From a checkpoint of a small transformer trained on Wikipedia: no biases in attention or MLP.
MLP neurons of a small language model. Each row is named by its layer, matrix (gate and up: input weights) and neuron, and shows model dimensions 128-223. Each number is 128 + 32 x the weight over its row's rms, rounded and kept within 0 to 255. Numbers have three digits each. A neuron's up and down rows have the sign that makes its largest values positive.
After each neuron's rows, "fires on" lists the tokens most often at its 100 highest values on Wikipedia text that the model never trained on. A number after a token or word is its count.

L3.gate363:162172171105110131186138125195134152147130124148083180121203120119171077138152139139096132088140152149149095121145167109133124097136086141076158155106119154132103208111143112213191150137136118093129086136064123172109161133112095208151153114130126140070147134169121145166125096144138084146
L3.up363:169115119097095130171157099106152176098076184146122155097187118119149044167112127127127160116124152168179137114110117097154066084099108134145172112182089132117081110107112095153140145118122078078136137120093157162102166163112105134110119129171085176121111114072063110098168143238127117083
fires on: "9" 35, "8" 10, "1" 9, "7" 7, "ud" 5, "pos" 5

L10.gate22:128074108094111181114147131151122098104109181128128177146115096128141093140082118085110136144124157122155078164058169142117086103136147140133077082142122185150193126182115154131164092100117148091184108118075158100161088169083112121090135058101107098105099158168105109111111060139138114103
L10.up22:031089103099156118084143075104058170135142167120137157072145078157134088146119135097119098116144089155080132079118096178137177125113120107088066144096156085156132157109177124078118127064048112139073182130078092154092117165155143118137155118089186098107138138156180096129126157106115094139
fires on: "0" 34, " Ho" 9, " along" 8, " neighbour" 6, " " 6, "1" 5

L9.gate257:100155140166184111172082106114154088094169134097106159121135068089088151092180113142117162051122133114115152158163114106166051100152134137156082154155046110119098129145169121135158121123138146113133075160144171092138164090133097159119162134067152195115186129153101181091146093155108085090
L9.up257:142166142102133145098113139141141170114162158141173107123101140138148127180149179093120154074125117097108149128129152077139109157120144065145108121189095107201096152163131153086096126079114108144091128104169093123131106075098153107070129137113157136101111185161089127167141103173163094105
fires on: "==" 77, " ==" 23

L2.gate309:119158086118151067115101115108162127123158132105172106097163084083064128079129149101148062147167109130098161096143085131126113117167061125131157200111197198125144124193156108180134111169150115158116137068125139134133081106115162046115130107107069087069089091103143099135165142126126209136
L2.up309:116113092094142151195102082153173115172133120141144180124069109145124154138140112083120145088125175186150135102098107129021134107175072105115148113162147160143139135111053129128176098141151159137054089082113139142161102097162183119085082145137117112127131163157172110144098144102165179112
fires on: "s" 24, " works" 10, " series" 9, " Thr" 7

L10.gate152:092134172153106172100132114078142081129145131044144183107155104168063085120147155163145115142180093114144129063135187113088151101111158140114080046093128111163129107153140161120109071143156144113112187094127114132200161097152142141085151115133129112103168104151164122112143135155165110092
L10.up152:196174122129205176113095139150107179123128154162150139085112061090153124137159138069137043100060163113108151092140157140124124082104118131115085106084090055163132123112176073075065154175147110163100110080129132128139118162115122097161153124110105087197097141146161136163151127149180110193
fires on: " on" 36, " of" 15, ":" 9, "ed" 4

L11.gate662:155115128134140088127149121117118066145138151180119132130122126082120100119056160068157118139100120157078082129123162168114129125130122178164113148120160153115187116205099094110170125102146181107142154127176119124133147160163117103111075107149136069120166180120137118129153089117132130127
L11.up662:150061122105093130096135173128158118111127076145132148172136159120146118123113164082145071173178040188112111151105193130147109153151097097089149156114120109087165112142133100113085171085130214128131143109133065142077137120112184091153132122098169147167083118093142105126104147131083138157
fires on: " " 50, "1" 13, "2" 10, "9" 8, " (" 6

L11.gate62:131182114146141077105137137139129142084150138101087075116120102089182152102152139127143126115174063129158123096134148150070062098169086053135146125129113116132065157163106125143091158129081171145153102087071098143159136082138147139126132087121102128119116159162148073136126164105143137135
L11.up62:130139075088090108107151145077131128094163129145173162084092146118145115139060122131127135080082099167097137133118087101057118083141063112131091126157128102124166106120076135156180163134151125125122110169125112112111136119082132138093120178116139124159102140180209079126107115146127124158
fires on: "s" 30, "ies" 6, " works" 5, "Bibliography" 5, "ts" 4

L8.gate97:132114087098079112151156124167130129102126153047150148134168135100081075110158091135229116129127168110139103090122122091121112159075145109088088108143127121166112194116099129102122146154125198091064110118098128126108143105098133166132220105154111134099119150132131140097161057133138094138
L8.up97:202155190122126150154168118140136138104161180090159125060225128122138108192134086177206120128129115152173179146161150087158088134146166130144076079178110176104142148094147120141129130163089151100147163127112134168114153109100147143033112124148177125102139180153114111107120147146119115128
fires on: "9" 23, "1" 16, "8" 15, "4" 10, "7" 9, "0" 7

L10.gate440:135085171114117137085102111143185117069129152092151134155149117206135144140181190093119216141140168138111218096181123087097106112162123128139148115071129110164134119150151114177147138189176126116136158177110160123104121050089098155135167139131210130074115146155153123082133188163187130172
L10.up440:110145113111135153100120070102173153158149139153130091215122159131092075112169146147148102160179133174138159109166076057093119127134100122094094130027166150175129177173145058156177129127113058058167123148078134144097155142132088139132060138135193132099199135131108140169155120111161141104
fires on: " of" 47, ":" 4, "worth" 4, " /" 4, "0" 4

L11.gate282:133131118127117149043085079067117142116162131187121113104082153127201098084181150049137178122084108133163102086154146125084112162142196138155111132144166123159133138150143118163141160127140092161180152113157158112166105070178112116105120130127198131079138132132135151123102156133126089149
L11.up282:142151120096122089157191121177160112119105125122091200117145113098111105162193096157136154144142156119134155119157107097164159154208140113109121152119134101143114139126177114131139157090117114144138124200084216093123114145132059133188132130103172122075096143140186118116150139125091117086
fires on: " |" 22, "N" 16, ":" 15, "/" 9, " /" 8, " the" 4

L13.gate665:139118161110213156139153082125148082074170205150083110140095109081113135071107119094133139100111112087105127140139123150093148085154151126152151124169109134047118110023102142157106109121150115139150137163109130084177106082117096107070176120119111190105143107134228156172104140069146088103
L13.up665:125053129056109133141122133079112128157168166131186139113099113140144146103123057167136116091105095162123115105165074117130118130121178148095113096092138146066153033108099103110091124094084065139152089171156112124083173156171155144107129167088142094060139101208131127138151104138160158136
fires on: " |" 34, "==" 10, " of" 7, ":" 6, " " 6, " in" 5

L13.gate545:133119146206099124097114087138184133143106144070133171171134156158105122092154097074034089167118169090163134152135192096079096120132140116151107125083143118098117126105137146107118117137133078071148156156072099105107109141098158098141072125102134124109132124122120060196132145139198142207
L13.up545:110149107177132119138131139126180143151139094064187135110147239187128123050144091120075094146151119114127145118105167143070095105139158104154134104135099118110142156140210144151138137135155070110126182136138099130128113101078170115164099111142155166155146099086109081174120148105148097146
fires on: "3" 27, "4" 21, "2" 16, "5" 11, "1" 6, "6" 6

L2.gate134:100091131160121096148087148128073159135152151114097149136167111177180148071119099126105170133157164186054189159136153135129151132153163124134150145063152131176125146129105111146118174094158074113126076140085112127106155106191091111122117170085146104142095127130136163109088110194170106129
L2.up134:105041181099104087102125120080075190151129193147147172213137130158129167164131129096145151155117126183103150057115139090090090193154141102172132097143104163155108180148145143129121096172173075074097067162128157115150167120134120142082111110123143132089096183175120160132105113126151101144
fires on: " ==" 87, " Lar" 6, " contains" 5

L13.gate587:098079155117123056081079121138129142070162152097099158143123106107107122133123111135113172154079136078154129131126157148118109115104155146177106153094109196126131064114114162120130160068145104138187159147098112175129154134128101098153116117191181163046177109153141112130106158175110112088
L13.up587:093142134149135172146077099137143124148169104162201115141085131127133142060120123094148121137167113133161136145095145114071178093201158129129166123142137125149115169199183154158174124167149156111143179065148186150157146092133161142093117094132123133098114126141094127084096140067166156110
fires on: "2" 39, "3" 17, "1" 11, " " 10, "4" 10, "7" 7

L8.gate153:089087119079138164117156120182109175084173127124137155146140098163087109103148103116072074151145171108127195137118188125088177216100127103090152139191105167147102132094110113098168119148138133120154149153079160153073134188093089140119177163123119127161090099197114096132160131120095099189
L8.up153:157120118098130078160142123152104142124116126127177133146123178090197130142166055120089122120124173145107140137161079134111124135140131140136143138059073149160090098123195130101054113129159131138161166182113103149133106058081106095073114114118120156147120138136178137113138168161118191174
fires on: " very" 14, "ly" 13, "ob" 11, "ol" 10, " del" 6

L10.gate539:084072112164170159129098153126131161104116072121117137144154084092103171127076202104073135100084108120156126148111147157120132141165128082158174152077127203160215110127141154155146134132112143101113156126082102167136136135126120086119092143116136136089134149178194107151116130129177165099
L10.up539:092137151146135155153045102112113128162115060184086157063125145092109107144131129149172119089140100122128150114089084152165137137136127078145128131143130105126133076122088141204180061186109191085132168168106148121155142113165075166136127102128111173083175138166184067167154071103136160132
fires on: "0" 19, "5" 18, "6" 14, "4" 11, "7" 10, "2" 7

L7.gate702:113106107210136168136153125113089160137140089111119156108133154096103145154125134125193150070197065139108142171103147165090189097082162105131091142068157075048134122176130120067151092134132109088098089194152125145117212095110102143139100130082152121105132094181131131140153194130136148140
L7.up702:125165132146170108127098127211102106147170079125199117101130141114176108096142113142139110149079146126126157099080163173120056101082142076134140113087138120117168087200167160102134107152118127113120128112154151125150145158152084083091183167073149027150132113110117133117112135129103115107
fires on: "ed" 37, " early" 16, "et" 4

L13.gate112:193137141117065108149149143140121174125125156149149176166086157174073110127107206168133114110125154127125093104111164146135134108155129023104128120091105103100118184121167138120139093056136076115152143164145100114102177194138105139154147106079095133110104125144134118118130100209084119117
L13.up112:088156116121123133116156182181117139116167144161113189095127176148151157127110091106110167187135139120131102166039145182167184096108091098135160134145142147118143084136120187161142133053130112093172150137161092168097122165117083150085111130096126148167126091187061125104115152185128098145
fires on: " S" 81, " G" 16

L13.gate624:142095149114139114145083092120114223130081116147111154107177132105128195131096136075109120142142118108112125159128180132129112152082148117092157125130148098163126087177137163107187132101135129109109113143069085098155159114108062173164134150154157140145206212117134125120117111150118165183
L13.up624:122113115108121095133115155056145154142089116093160187108155114117164109151074145114117144146153137119161089120112162096168152119133099097076183084173133119147132115185122122034105208142119097140037081113160145095148173172084115149119125113120181086091117156157078111120160174099104146124
fires on: "2" 33, " was" 24, "bo" 7, " were" 5

L14.gate519:070130154132165079119137107143146119119103100117179163113141153135062103151128114114146108084146078109104135096094130128129173133131147087128122077097166083094128103134142126097122102162128149062096136137135135065153130162120122088150096156132121130132136115127126116128099108117131124158
L14.up519:136120107104119093149152085125089113135062124066178113133090127084148087212085116145163100108151058133151082153155128061103135109099121116153138080106130171111167142107098111100156120173089109179071097113144128142053110135051152137124076122124119103087135104104119169054154112058163129081
fires on: "2" 24, "bo" 16, " Ro" 9, "ro" 8, "ven" 5, "mer" 4

L8.gate677:158085118088153130123115092053170163118075141079143118120157162147171126085143172122102154177131139119136116154139128130141131076151111117136113086179145074160087082165101166152146112124159142211098163132186086130108111105094151135169076137144150156169122074074126102114143132191135105101
L8.up677:124133103117079129173179128096111182146108136130145053105134139120193109165077120149112156102147114165124094098085127094112148190082132115196076092084147148133153104125129143133095044138120123121104159135108121159155073087158147124131091136151200155102139155185159065062205154169186113128
fires on: "," 28, " " 23, "b" 10, "4" 8, "st" 6

L6.gate344:089179112168102175116165124108140145115095151193063153137174140133082157164162090154156155153192145133181185103124116167073113126103133131162131135098198085092143170134133104183136126088179100095089115026162168157122116127110137146124096175083116207222127068118104031140163149138136105077
L6.up344:125129139131181119109108130115097173121122125142099142120111107138155084171122113118122145149115127096090155097148097151110130074135097123164105045158166071191143121131102158148140113177103130101181156115139127109162104082115142102144130130082151149079095124057129158131173152131143125115
fires on: "'" 49, "on" 5, "e" 5, "gue" 5

L11.gate446:121146119120072094111120144131107117072188145172216134104131154097093149053162089170107107172109191092109136150128142106119125168074143198117113162125164132194147163221145142188161113181156061130195170180103124139169129103180089076138107174118170113145105139139141139161097134109123107139
L11.up446:161104164129123171116077150146136096122130103137129144138139144104124109122086166128139188110140090127133104175090143142160092116186108136130088142100125100179118097128114145126123113178173131145137130159100141120105115124091127165208163110152147097119108207201102099124100150172139140086
fires on: " /" 58, " a" 17, " of" 8, ":" 6, " as" 5

L2.gate305:142148116163161075161129112167115149057185090157121102151113175097166122045104175120136119112159131126111136163074108172114156123128106127109176107076109120099076130062115179105104128083165149101117126122076081097073160100121075108085184076125129139146131126095157129132140149149177143147
L2.up305:134164117174140180131171123115100155123173143120100130186110094150147183169084119046121125116161149106152125073118124135066124091182141121116107125102132132117187109091104152097096079139163118094144138107156088099094073173090083083100175134125078149143160108156067089108146138166111130148
fires on: "==" 75, " She" 18

L2.gate394:138079132109147117152140134118191083112149118116141107188058081145115123052152178078148107132147075113129153092143107139101123166134137157146116146155131170101131072111168143180143150117133137125215139103180126105104169108175103106215101170152198081166096131119179156141162139115140160156
L2.up394:142110098111102106148127128148173061102127132178129082175110105107125147080119210096163119127112106107122144125141105151120157148162190162170170123144135140131115093095141135177104089121102124142166202073149141112136141168130091110203099159148142054129131132149132142111162128141148132165
fires on: "ed" 33, "ing" 31, "s" 16, "os" 4

L8.gate446:129159179117125099196171114148095114125089154147188141130107067118123204178176131081086100139089102117093128115158124100125087129120148159127153095074129117137067133118096102145146109132153118150131174132135158172111154113106127130124156157139098087130129131076120069122136121107117096119
L8.up446:080107093129095126099157136097141145157094149097163134120168149122168112121113133076146091086162134143181148096116063182123105102087127171139034106131152181129111190201091130146164056084110089125105123175092143111119135087171168149114094093118144127125132145121128150149135086114132134159
fires on: " |" 23, "," 17, "id" 6, "d" 5

L8.gate597:085122107180222083125147095119110140085181087165130146146093125143156151075158149128143072159131145107119174149199110079103085179152125127102154122076036079131087078132155134122146175123130112111112108169077150066137088148106092090119091142108126196087090109100172175121109106122164144141
L8.up597:112097207099129120128136157141128168147123177109201130137108084153105169150148127098109102117130119156131152159162136096149138132136161117127103152149141154152148108107126140168160094123130141117158150177156144155102163137154127085067106105162150178120196116125120101127146147145170085148
fires on: "==" 75, " ==" 9